config.toml
head_dim = 128
positions = "rope"
init_std_o = 0.008
init_std_down = 0.00462
train_tokens = 554700000
MLP neurons of a small language model. Each row is named by its layer, matrix (up: input weights) and neuron, and shows model dimensions 64-255. Each number is 500 + 25 x the weight over its row's rms, rounded and kept within 0 to 999. Numbers have three digits each.
After each neuron's rows, "fires after" lists the tokens most often just before its 100 highest values on Wikipedia text that the model never trained on; "fires on" lists the tokens most often at its 100 highest values on Wikipedia text that the model never trained on.

L4.up649:486464486498515541508511473485488475494452463529531468509489486480537495520500471515503529525504523535489510501563528478512444481504505499483527476497454542466510474518510486502484450511502473500511481523484503500474462496510485479502496493498502521493509468560501469473521517505493492522511525521460487467487522458504507476477463501524472474493491504503485506528478478490495534521501550553483529503484494521482538501537475531480504531463492512553540501511526513531483496472497521494517523537481515466475469478492471508436481480538516507523522486489504484519483536478570518504
fires after: " Mad", "ed", "ared", "ated", " met", "at"
fires on: "al", " to", "on", "el"

L5.up302:481492514485521488475521493525501512460506486464541469528490539506525493500471527500514511511529551490469507480475493469432507516490495483491520512525510458523532464527508521498493537476463461488503483476495520511483486486515566499488513482494544508512469461476542562485500464502478486536514516454493467497495488534500510540554468497520466489458531527523512529490525511521468474536502515506501518491491517521508478504493464533514493518515452500506569498483514500527485530480520469511489523529529524486524460548506531505488470489505474521534462548483497484540524473501518479485
fires after: " on", "On", " On", " January", " col", " gr"
fires on: " ", "lect", "ote", "ant"

L4.up710:516480508500484501512485509519522491461523457465512458498525506503521482501519458511500510527503509488487485481531516497479508471511465459510500508439462493498501552498469494483543482513527479498509524528508523494485480490463552525472488524506568543453511524546482479504468545462480498484497509486545546450503494503510453549559505523532501502500528535544507551570497472497510493525507468499473498502489556493514465554514469471469498492475535538512536528468517522477503490485522513494468467547536519518516544464512487466481501498469505508494496475484522493507510528518525518487
fires after: "ut", " elect", "lect", " mod", "ult", "ent"
fires on: "im", "ric", "h", "ern", "iv"

L7.up141:467463506498475537554536514498516466506462515524498527483507485519539489492506499501485472514530521501509485509506508512512501520503488512477505512509504497528525502473503521551485494509436468522518494483514489515484508494444477473515497514432525489472480495524513475497502436490508497485574504495440499475504452481501507524532485512485521462488495527510485543511494497495456512484472520503501516537557483559493495544475455453469469547501499493518518509478512476476527497479519464531508489499446492498521518490551462543504541514531506448492497517505495508497536516498513480548
fires after: " R", " r", "o", "f", " pe", "R"
fires on: "ak", "ace", "ank", "et", "ct", "at"

L6.up639:526457522527459495528489483528512485470534474477506473490495533539495475535489501493532550493524481544493497513529508498495465520455528493469481485515450509521491490490516507502469529526479528508466495515518451491489533522535486494498446464517503461477518486475473550489455506516475512540483495513504501544466478498486515535503502535505503477498492470518554504536533502550495508500500502477491491504480502557480523489547489478448504454519469499483526489458565499488535528505493486523489462515465514461507456533501516511452527483522551457514493495557489509519508474510562506492
fires after: " B", "b", "ll", "ra", " Br", "av"
fires on: "i", "ur", "ar", "en", "ud", "ier"

L7.up196:455470494517488482555494503509508520476525478512535478556502508490523495480528495516510489494497578515476464477521495496509474520484491461539494535468507520491488508466503505465479482500573472500488498502411481503469503499501518520518508515504525501466476472542506484485470510467494476488519503498461520483513536473528485508504484523513547537509474491529489496464491463530480514503485508484498482506472508509444483531520475497495509491531522511511469512460504494454535462513501486503513535527504514532484484527428477516485532515502496487521479487523486440501519538503464527498
fires after: " D", " d", " out", " years", " L"
fires on: " of", " his", "ou", "u", "'", "el"

L6.up741:492486494519497482519539482576493527465500518540519459493584470519486463464519501520510517467535482516478470507511506518517484519492485501497485528494510496502490505504486497513484472511453487509457472499445506526460530507529521519476506500509505466495490490514513465508508542485478483532519483517470550521500477528514551505472511523566479525515504487519534483491503500521529461493531509483458474491477491520472474528520520523497518510476506484525462500477470543508490507533459510510539532459536498540485493484480512503439480497474508517520473496485463468529488503511502479495
fires after: " p", " P", "b", "ps", " B"
fires on: "o", ":", "au", "se", "ec", "ro"

L5.up413:492467514500470472513501506492540523498496517484497467521464534507504496492492529494490516492494461449508484524488464460491504489437513483494477517524515485523495530506497471465560504508489480563506484488468487538514546530523529454490504477502504501494477497490494516505473518471495467505498496454510537487508487514547541502518475521482485430484471520527487516464535507484521500559533547539502528508521510472493500540518480470439522534537514527492512508513510536547502492468512547514521476495509474461484465487503482517512496475487478505532543502554526488490486546468491517507
fires after: "1", "at", " D", " d"
fires on: "9", "re", " &"

L7.up262:475514488499501562480462502531511452467478448495440461505514504482459496498485474513493512528541507509521441511513502524488507529488508482520495524481523473508482517472526482500490529494521510505513512508494467485489491516462535500472465496492506500479518520489497477507472511497519474499502522498507541480489468480493491520510495512491526527440471485512509508530524474501516531534474494535507473481456514517490509503592475463489514518479526524494521505503549493456506446526502511501522512506505523526500521484491476483502517534515484518521490522511499518486497475526534492498
fires after: " G", " D", " F", " f", "G"
fires on: "ur", "ud", "und", "ab", "up"

L5.up618:493495508505519517487465552532494504532544467538455499475532497522514506485529501501514518483519501531469490462489506452467490497455510557528466444518548494465502515482479454536502473485472538538539490526480478496507573486514541480486457530540492477479448517536535477471504463504519508470500505474527515491495493481521533493462471481524505463469477511510544502519460481546473497503464493538493500468513460488459487510479500487455504484500479498509510558464519505488469534487556506519529522494492500489496479508511495513496534483503532518485507526481513495487506500513515502600
fires after: "\n\n", "\n"
fires on: "|", " (", " \\", " Trans"

L6.up135:460455542528513516481516509481497486450522444518468504533498489524498511493511477519487475504541497474529512502555470500541513519485522524456530521471470497479458528518505463487533480500506495499487496537468522542461534515502534515434491473532493506477522519508544481512500475488470457473475492511511494491505504482518527509549448502483505535522503468508496492559502495513492486501484456490489479466482494497487451500502496506516523497483531495492533510461500518497529507452546549506533492485495484500490521537525478486453536543493509504510435468502458488526494487494477516489
fires after: " B", " P", " C", " b", " D", " p"
fires on: "om", "and", "od", "res", "up", "u"

L5.up655:508471485525511514506503478506505457492439505500522472458541491537524528508472501516458499499502494476474484484536527483506450495517528469508547500491518522547493488470516537490496504502505498496513520525466463465476516494488477506490554473481518501495504527507466489485481446504475498522494472492454517500502489498509465487542475506515489489444506521533485547492522512545486520564479576531484558524477482480516477469490445500501507436546554505518514501502518468493467558483504518493505488498493466506518478489520492499498482452515500518492492520527550475500520501480520525506
fires after: " the", " and", "-", " to", " of", " The"
fires on: " l", "b"

L7.up45:535531479484496519469499549496496511491498468541541535524504471515550477499516483499477445536521528510480532493530508521518489502513528516479544443501515494496482548427477523511504458487490506521510466464495483534505522481484455499471534442523516500472483561534504553502471520488481483477536538464455497511508461502496473481574445524509490482481480475479483505503508494499468461484481482545478518518504499495476481540494513473488472530496528475501523480508511511509479486499502490483467447518486482529476513501526487518493502531479515521473533484483485534506505504497507519513
fires after: " v", " R", " V", "v", " inv", " r"
fires on: "est", "ict", "ac", "ct", "ank", "ant"

L7.up414:494504517498509470500475484501510521454520517493520510510508532499524493471539471526488527459477499555495465480520518482524511493494506532565466485509488470553503555442517519524459508546518484533548477457494507520495500496481509528510520495489550521487483500489495508468468494499468479510509533445536522509500481507498476514511509525488482535474535489511448504508495498506524465489504517465483524464495482479505446484465513487505548508490499532517561497435474537537483515515533519494470480456475462495496496493521524458463453476527470540472528502499506494536528516491508512558
fires after: " =", "==", " =="
fires on: "\n\n", ",", "\n", " |"

L4.up695:505450520510510525523500506519457494463495506523475513511497490505527530509541487487495505458485484497514503484517477491518523518493483506474489466486457431516490503522518518522473481488486482514509480498524490504515462501449455484495489467509513497467490486478507534487481463518501503500511495465535492501510500512523501495513469487516485482498545510513540522543520482536487446510515495571468506539552542485500435497505486472510513509532534529515486470483499543481497507472522486510512452499505479500503515512536491535472522538548496494476458540503512488537507517415464486522
fires after: "==", " ==", "===", "un", " ==="
fires on: "\n\n", " pl", " expl", " km", "ct"

L4.up721:501466515514498493492514478501479497432443499496485491474491486477517498527522511501490453502487476484476476531479451457494510513535484508479518511496559503529517488521539506494487506529531485487549499513469521499485496499492518486513456487489505503537515554530508515539469481482487505499529512460509460503493538485533511482546447521546521537473512507551471501493475507503511479493498516488433545477477501555478512467526486529496515552498540512540523486530491517491502482521507536489502552526474505469513543532500507428482474485494455518505505469530518492491467464486541503496
fires after: " |", " to", "l", "en", " N", " was"
fires on: " .", "h", "p", " fl", "oth", "ol"

L2.up585:506508526481486572500509487535517481457502522472478513492558521497502488504504470508524493471485521479520452519459499508530466497494509447522504479502510503461497509478468514539501486485513456495511406523495495499465512502492483443536527494497516470500510477529547542477490482552505519527529495528477490469501487474523486482436502487538511533515450519476497461466510500522471464511453535512476502508505486530489512537473508520477498480492462521503459530514499490481451490484495481449487493497515533469480532471508486492513505469506555487510511509514464515499493532505495478546
fires after: "'", "’", " g"
fires on: "s", " received", "ained"

L6.up747:513502515503510486520456514495524524498510486460481477503468493501471502534469461487554516445531550496520491520532479486528490516528506485489493504533491459522470501531519493474486472538506460512487472471466515531497492517457485546461499511507462481488477534508489497498489465470510464488483515448491486516469498507521496501545479498497511471514462542475497533491494450533513507499513496548464529458465524475497517524484488484439547531514521502512466513526475481525509476529488500470525541504525476454514498556477476473506512525508484525502489495479506479527553489527525524512
fires after: " c", " C", " K", " dis", " inst", " d"
fires on: "r", "e", "pl", "ap", "l"

L2.up645:520526525506511521472513493536486498481486503488488507493517496478504455466499503514516500514468512495497483512500501502520505487472510492494512471493508464468490511485497560495484453508472494476509487561508454540522475535488527469503496496528528484491523497518510529485525524464514521486499499488476511520504524480495516492466528500552515527430480518512508500524540473542510421519500517515514492483499476507493452502492471512513499511536508495510508556496519532526446455507542484464516489454482491492493495496496466461509495449545486535491438487487483504491488452487478484541
fires after: "\n", ".", "\n\n", "ia", "\""
fires on: " |", "|", " [", "["

L7.up58:506510486524489478478493442531471528454529475543536467477517472546553513527517452493481544490534476520477504529502492512505505483487471493546497514500505495504535482516491524521510476545508502479512497501475545496501480517503490498524537489450540495508487510486508474510517488512489504501478516534473483509471503516502494529491504540502506527498492474473501540505529478554488512554510530530472530500496458510480498541538447476462483506483515529479476509504475451499476503470526490476474496496509505496489473457523492475510544504496536546528545528504540489489499431460514508500
fires after: " com", " d", " sur", "st", "am", " inst"
fires on: "e", "er", "b", "v", "us", "an"

L5.up230:507498519505478512501493493510522500496505472500507462475495519458486519499484462479527520476511498494483492531528494493465483485482469530524496506501477536523507468498508526477520513469475463488468520470509454543442494520495505448515465486496517435496506469507495516454503476485528540492523513493536496495465473533544517515481507488553471473471475487500498526517501540490498510503535545503458465506540475518474485533504487532491485477486528514458466538531517460440479505576542499492547459554501529512522522453480497483477520469506551537512458508509517488495553534477457518497
fires after: " T", "v", "n", " De", "b", " t"
fires on: "our", "olution", "f", "ual", "ion"

L3.up622:486501534461494521528500482523525479476502466493479460485473477461537519508536476498532508494528519477499466510480443495487474491499501478530519500531479521486539489526527481544518491498507444487498476470492478514505543478499497437540478469522494471497551463539502522500506536489486506494557501498515541498482529488497459501463489498496529519502504484488526499488490501513523483507488498505476509483503492525487532515496509501468491517517501505495497550520547474503496498529564525488489477507502530484468515485511488484513516475534500549497509503508463504472494513490589513502
fires after: "'", " return", " from", " in", "’"
fires on: "s", " his", "ed", "ing"

L6.up412:546504481488499480483503516496546483475502537523462494531511469543510527506479431529554497460502486501502509507521446529502472498535532524499502460520477503485496538482479501496491503479452419527514479532430498511476528500473474451501497513493504504520451523497465533509501492491509486501505482487476527547485503521502476461525485507474538478527488481496497523530492466546517526501505569523464514539527481501494515506481504473484529435477544518489502496464509504488501520517493511492528446515492516476471506550467492458495496516478506519518538460517473479526498503507506482496
fires after: " Ph", " D", " ph", " V", " d", " L"
fires on: "i", "ot", "p", "n"

L2.up195:473465515488450500506499511523491497462495503448519493524495505507504524519493494502531555518496502495465496526523480471534466502499457499510457501479497495500496488522527491487504469521454505448509506484521499512474509489523510516492455518493488497501500483498467501528542507489492489475516513514484513476507509488490542499439528517536486497491515547470485581497484477474513446532517518521522494535502530493446500499479448521486477517485523499505497512530477511547493475492508539495522542475451470461481488493482462510497511503466490518519527512483462458493560495442510528522
fires after: " ", "–"
fires on: "8", "9"

L6.up455:526503520478470482512520467522488475502477485449498464470509462493508490487523499490531474476502508530473498485515466561541536547510529550495448480537510496511482497523511502498527464541518510483522522525486493533524478514495525522550486504503517467496444522523505538522503475497450511508486477477455457510488507496514521486517506503543511524481545498498475545473505489513510450514546526510451543481496492497496511486521498506503516501483500468580489486511467463495485479554479485481484533446505499444533485509501488493480559497482491505550495498488530484507471467458495458500
fires after: "3", "2", "4", "5", "ased", "ms"
fires on: ":"

L2.up102:518499443454534486496473494480529495541504476484513513527504501503572496502481491483506564495563510471505523492501498507490472557452451543478450510490478530472510558472502517495519459507531517504516507450461507540501478521508507475472521491498529518489483506489536496489494555477503430541485511492511467500467509478495528519494512489496445533514513496506478492523481494532507492521496509512481521488493527517490530493516498526502515471501522512473547485511453516522456540475495510467524488527469488512463551497536484530491492501494468500500507481524492466561524526467479503470
fires after: "\n\n", ")"
fires on: "==", "\n\n"

L4.up664:526522510482491494473474487484512493540520492497504481518513509493527451513474500510542519495549523491517499478484482473506495508494500518506441510499467529470517563493502517484545449527516519503540500536495521503508465512505514486487520500495514494486522544497511521454504540522479489490482496500483523449464492514527495551472522463457445507489485455508529560540538512523493487559498540501508503534523557485494493538495498472442450484506508540498513487559466501535503540535499542479510479466496497508510505510517448520482508494511518466552507465527501490517523517476520497497
fires after: "\n\n"
fires on: "=="

L7.up309:529500538505479445518485464500547537481467540531424475514511432531489493520495483522532499465526516496494506502482452468488497493508537506496515523461495463483451500511502491496496495511439480485540488521493515474506504516455477486511510484505505481482505511502497505541491493435496509537485494473490483474502497492531498460517528518481505486508516511503492519545521460520455512537504543548461552522497523495469524513489514521458470556516519468498509539452515468477500515517473550444533529511493496515527481485464477495487514489486517504475533483535519521499518560489504504497
fires after: " t", " d", "t", " D", " ent", " inst"
fires on: "i", "r", "it", "e", "re", "ot"

L7.up502:497486484467487496507488524512495496543508502497573492519461496473475465499480487516540472507505507545485514481521472506549499535483518505539495476514473499491434482513414500483495492497477482511517504506528485538506497495460476517543485506491498512493461542476475538480490469537501504485532503463461519468474527476480540509504465434519509482520503528496487511553535476472493469458510521544472484533474514483453492505471484513503516513536521491506441489512493458482500513537548523510534509509470481488498476524508456500517500517486525523512500527514466500485552489506500466506
fires after: " Ch", " V", " trans", " v", " app", " At"
fires on: "l", "ines", "pl", "ac", "ill"

L5.up26:503463504506509569526495464479518481469467476458529477476520497467492498563505501488500457516514466513485494495498473532542512500516504499546517507490472490525443496464503511492496495533514501480459512510505447515483477484470524468511515482517509506493479570491488571499493471514479513472527505513470525488505482457454524534517503509510542514500542519472497526514526472536486474496504494524479528467466497485504527487527458481523519487470530514528513509468497503526494478469510547493542533471489510499502541563480483479512514504510510518556521545544516456494522498459523488522
fires after: "2", "3", "4", "5", "15", "6"
fires on: ":", " |", " –"

L2.up738:548462514488507451501518502496511508484520531451507510440514448532552503503442495506502496471517455508471506499507489495466483478539499504520497494472542505496460495491512530504499506524497502493510504520465491486486458471496525490491513491467493483461498511521471523538542517491454440526531475452503496516463498508504522526520497502485511446468544500478520562509461445528506528505506536497478542511459544456501522509508496464483518465530501530489486459502509483482465485528501554496494508515526471492504523526528514451488512511514499539498507539518527505498534524496492434491
fires after: " (", "\n\n", "-", "\n"
fires on: "G", "J", "eb", "B"

L2.up749:503454447478489475506514500510480540497508509487511522512526470505545512498484499513535485496502488497482493509487468451495477510512518486494461507481510482506487508482510504519496483512491532505538472504473480511502498550517564502499509564521486505438495498496453489513528500474454471530533483488496508505521477466489532473480432521466455524498523522484543573522471498499494493474523494517455559522527486533472487511486504465469513485504514501483501524494468500521502522477530579513484452505501443497466495519523501502486563525482511516504510451476508505523533480503509464518
fires after: " (", "\n\n", "\n", "-", "==", " \""
fires on: "O", "C", "N", "E", "G", "Q"

L7.up113:526511488493501526500500507533532531444467510490506454489489496528460478512449481504516522522524488532506443485540463485514468535559490543535508544522526505498505508514511443525526481499498483505483566520509495470480534519478507496500556477488519514472514518502501515505469518509521506483498532476509528504513512495483481510509482511527508516482463480500451496481499469526520473522569473509494527481467507530477535496522515461521497469516516483472496492494514465434506478440480496483506533482511503419504495516518430485523483523490502489499531517500534466508501549491535494486
fires after: " D", " G", " Ar", " O", " d", "im"
fires on: "k", "ark", "er", "s", "eb"

L7.up630:469505487503528535463474460499497491532459506480479464467490476494490472488482454512497461518493495465494521518523537496489512545529552545477526520496526505472528535491510529513481472506504513507537475511493498487473500514505517472486488532500512500498545537483465499538467510519528482469481521501502510525503514511513538532491512516477533473485452453524497502521523523530519500509493504473462475495526536476468518514518498464457488479517556528506517519553495493518488508481514536509490498510504483470457525514482522450485470522480513507501519536542543502518513489502516470519
fires after: "-", "\n\n", " in", " h"
fires on: " ", " (", " B", " M", " A"

L4.up10:468493503482480520478525459512480510459473526538505495510498483494515481542501473501524502480534505461484482520493506474586507522549493511479472494431467513516493466466483497552507477500514512538445494526487487512484474485501507490502540523496534500489549512547473532526468470524496491500520494527484536473494503472504479494499489512537467521506503495510474501488455485502471488511560483518453511494493509559475526515480500505485493506471487534488497513516545505537495515464495487470455477492518561463494551525515500497483543524542536492505541499540494513499499513498506486494
fires after: "or", "'", "er"
fires on: " to", "s", "in", "r", "al", ":"

L3.up465:499469498495486511516470507533480484520482516495568480497519476510494555471485464567503521502515490505444457477499516514502498521497521441533520503478489515543525489520479468490537511489498483480513464483513494548456480501515495448488500489513507491480476498499509506522523499509443506517531556469530525479492463484494477504525477487504471478491499498512496517557453472470483501527532549521497532495512528495505463551479522478492508522479526505473484498504514525510462520501524549497518536521491492470498502506506463501480497470479521506535536519500484479502554466485500474511
fires after: " "
fires on: "2", " for"

L7.up155:505453521455506496491548455496479509489507448486523496480521498525469497477490508527492521461501464503512489487533507500546500506488506519559501500477472461529475529547513478539524490495459500470488518502455495475450464484502473514438497497530469522499503443490487492543508495443502528462515497493515510480471509516502497526457533486532456491519509510484552530480477468482465476496505518492506504490502505526531502531486555498534560526490484507532452526488493520533482545554505510490536479520513466453508512513521493520491492526503491524562514491532457470491494490496520564504
fires after: " B", " P", " p", "b", " b", " M"
fires on: "i", ",", "ell", "it", "all", "ig"

L3.up534:482504487498488531492528567501525487497509530542459504493534483578520524505485478480510479443510472473482502490483469454533481495500516503480511470493502516515502514519521478477484465526479474516543415516461499524522491556475491500475509530461520489483509524483483482553543456508495453531498500470498488496493456487488515449493480514494504521463520501511516531520465488494509491532486505494496526510485520501463472495531500462494476536524515476508485504500514509495510537506511533492486419495503483498488490525574512488505512558486504540522495501509496504498539504493492507531
fires after: "\n\n", "\n", " ("
fires on: "S", "T", "M", "E", "B"

L7.up242:511477552521471522455449509527475528515542534506512494510564526524471463495495531505520492491510530528508511473514468469496458505443498473489565479492504481477489476515507534464495515538497549479500504525500507491471456509501506460466498502528510454476484461515531463466464517474524482492506513467516524484517552507474509484489502499553453537502483489544474508542477468540521493534482545510530501503484498509496472516482501518484524480482495530520451520458486505516493525526478516528492477503489497503477492518509448485501489480493520541481497490509531488471495460442473488527
fires after: " C", " c", "\n", "om", "|---|---|---|---", " Med"
fires on: "|", "ic", " |", "am", "m", "ert"

L6.up226:472491505497492545514553494497525473458524485523466506538489475545485516456500466487502503491508506483501503494509490517551520491514540564499508503506436503489460513501481507502513494496452469500464535488482486518482541527554459539541504503488544478492531485496485484530501505476509505488496509526458524511490492503492491510515554542475500507523515503530517460498487479509442532502477475528506497461497514532495505532551490507520467459542509485470559487459516491486494509472494496488534440525528491502462498518509480513460564539478476549485478466497473484526483530474453506487
fires after: " B", "c", "ac", " b", "unn", "b"
fires on: "ar", "om", "ter", "ing", "od"

L5.up153:518498526489479514480525486544515493480513462445535454514507479507547515469499471504516486484486505477429504502479509481480481508549515505523514468475529496528459531522474539511510517490548505484535480496517514501495444493503467475478528489478555507489510522522504493505441493461502435508514512510440511508504538485520485531484469546515479526486477494519514522496506505491486476533565506519506522485462498505510465472517470514503462441527527492546463530547526483496467527506540511496500509507519491499521457531499542507472524447509482532508482501544523419516479542473484475505
fires after: " the", " and", " The", "s", " to"
fires on: " l", "er"

L7.up191:490515491476489541502496519503522456521455508509523514529406505486528497536519458504535489525538540513519506494492487495532471532551503512493532492500511493493499506504477499501504574468545461498516495469507496530476491508493494503540489493486490467500497462487466513492511512530462482499511500486438525481488515495490499483533503546530468489501511500531458487486497498465428493504490517530467513452445506493549489529487485473509480520480501507477490512496489511492468477473515514484511471506496524477461484526520512529480507498487475528468487518459465491520557520482483507490
fires after: " V", " v", " Al", "V", " At"
fires on: " by", "l", "el", "-", "ict", "or"

L5.up442:486471495493456566469522500491547508513478504482472519484523538487545520482497489483495495510524496488501503498503481477486526518495504476483499499530467488525474544436522508535492516480554500478521518548478486486495514495511495468532455444478498460459498520503540469461514507503475514530503496470483478499466478477540459554523482510495504477441475491509481541508480473518535467508525516509500501528520473450488460526461536485489463462509542499533521516514516524508493535507522525521515553508486513506509491529520484477497469475501506507563510473501502477489512432502488475469
fires after: " F", " f", " the", " w", " was", " to"
fires on: " ab", "ree", "ab", "ail", " elect", "ant"

L7.up380:486494507526515528491531496509477490481475456513512496529567511492495497502485484512511509517508447463518535482513520526516487482469530503479483477442439514479493478520534517512493468496497496493522485506503472497513459503495480498478491487495484501505526483493494522521495492535509512495494479493475488448473513468503513491516525484460473496432520500516580478530494508489498498476547508500479533480485505560504522500472496475475557484504492521489545468470537527506502504525480527522493487485472510463503483554541444488494484501531479452524469539542534549522522476484518510509
fires after: "–", " F", " B", "b", " f", " app"
fires on: "1", "i", "ar", "sc", "ud"

L7.up371:498485514448466502546496474500486509498523477493501487534472499514495467506493517520512487513540496521493493482499522527505514522528516459534533423518493534536484537476495528490512516477540534515507487493492481512481488491437511455528500483547512492464470519510491547450505486483487461496510510485508500477428534477484503541530459482548470507489545485496489495521501491517489521485506558552492501494506521489475483521482514513511490515491493496525467504516510489514473527532510513522493489480512460420504526506506449502504504469517504543505503523523505518480483515483481541523
fires after: " M", " m", " v", "M", " p"
fires on: "ic", "ict", "et", "al", "iss"

L7.up523:515509519467515520500512473483523479519537504491528463548527516512495494490503465489512490481519452542475479496523501529507545498484537483487483509503487464510497514536512470496505547512487490497525461467497484547509465500439496476537496453471549477490507504502497500500531509540503488496531511492440466465496557520521505520518453521517473481514519533503468509529484451478519468546476531505480514492480456552519501497489501449522484478463491488515491484503505534520519483551499492439487518511512543504567532472490480489506470488489485498514458485483480480503485536490489569521
fires after: " C", "i", " c", " Gen", "C", "ec"
fires on: "at", "olog", "D", "ept", "ath"

L7.up117:500496461498497514485511519494513468485499501548473466509456505542541507490535504501488488476527524479530480505504488535544504524457467505547471510516476446511496542503495464508521486526533500518534518525493523466500523530520479474477479434489520498506473534477499489491491478531481470491514541505480482506474489500528530502487500500480476512498467497521495509485500485465499505537522447533510497472505493482477507499517484463492494495495532520463518508521475527474494523430519520468527515506455481490502504514510493495501509512464537500485548566502527527478498563479502548493
fires after: " D", " d", " R", " a", " In"
fires on: "ch", "el", "er", "s", "up"

L7.up591:464458494496492559452484511504514526453522513486523525500503519478476520480491488497482464548503522547497509493521503508531482497517521514471513512492528527474488476490516497474443509526440472488544487485465523484458504444483520499508516523475510432482538498511533483532521510533506508517498481513505495495508493507498509472523505504520510470507495485527505509501447500489479493532495501521511503506514513500541509579493517499479496454483510478495470487505531481540503472479513501470481511511468523448473511552479454497473511502506512493557425473520519514475494476472479478510
fires after: "qu", " F", " g", "eder", " f", "-"
fires on: "ar", "ad", "al", "ard", "amily"

L7.up463:516441463524515575453490497461502494467461463521514504487495505494519493499486520498464452521552523533443472539513489497534486518473508498478529459487534489494467497485504492544512492524501490529451520487501465500493489464471479523469464457487543507468501533490514487540526500490490483466490470503537494468518504495520480476547479543536505492460481475515539503489480468496491496531511512506531507500518470507523466504516473479528503453474466510537529497468501501484541479479503519490483485505516510527450516546526484495452511521479487517503496519513550490434532475470491551502
fires after: "qu", " f", " G", " pl", " F"
fires on: "ad", "all", "ast", "at", "and", "ab"

L4.up583:497476464467484476512494513477501473520510484475491499472536455476513469487490491489535480503521480498520508441510489469527517593527541511468500481490518520517495490516484510496493492507491489533540499508469497528490480520505500472500492514509511494440510560480519467520538473499417436543544511477483526517460513465494545516484481512460525516505509474501520537523470438485495512483490503499494540521489531536442484510528515497484483489484536517499466491517477499525442492524531544484460494503509458517480499522538505495501512507451512503484500489529532499493524478538483491541
fires after: " (", "\n\n", "==", "\n", " \"", "==="
fires on: "C", "P"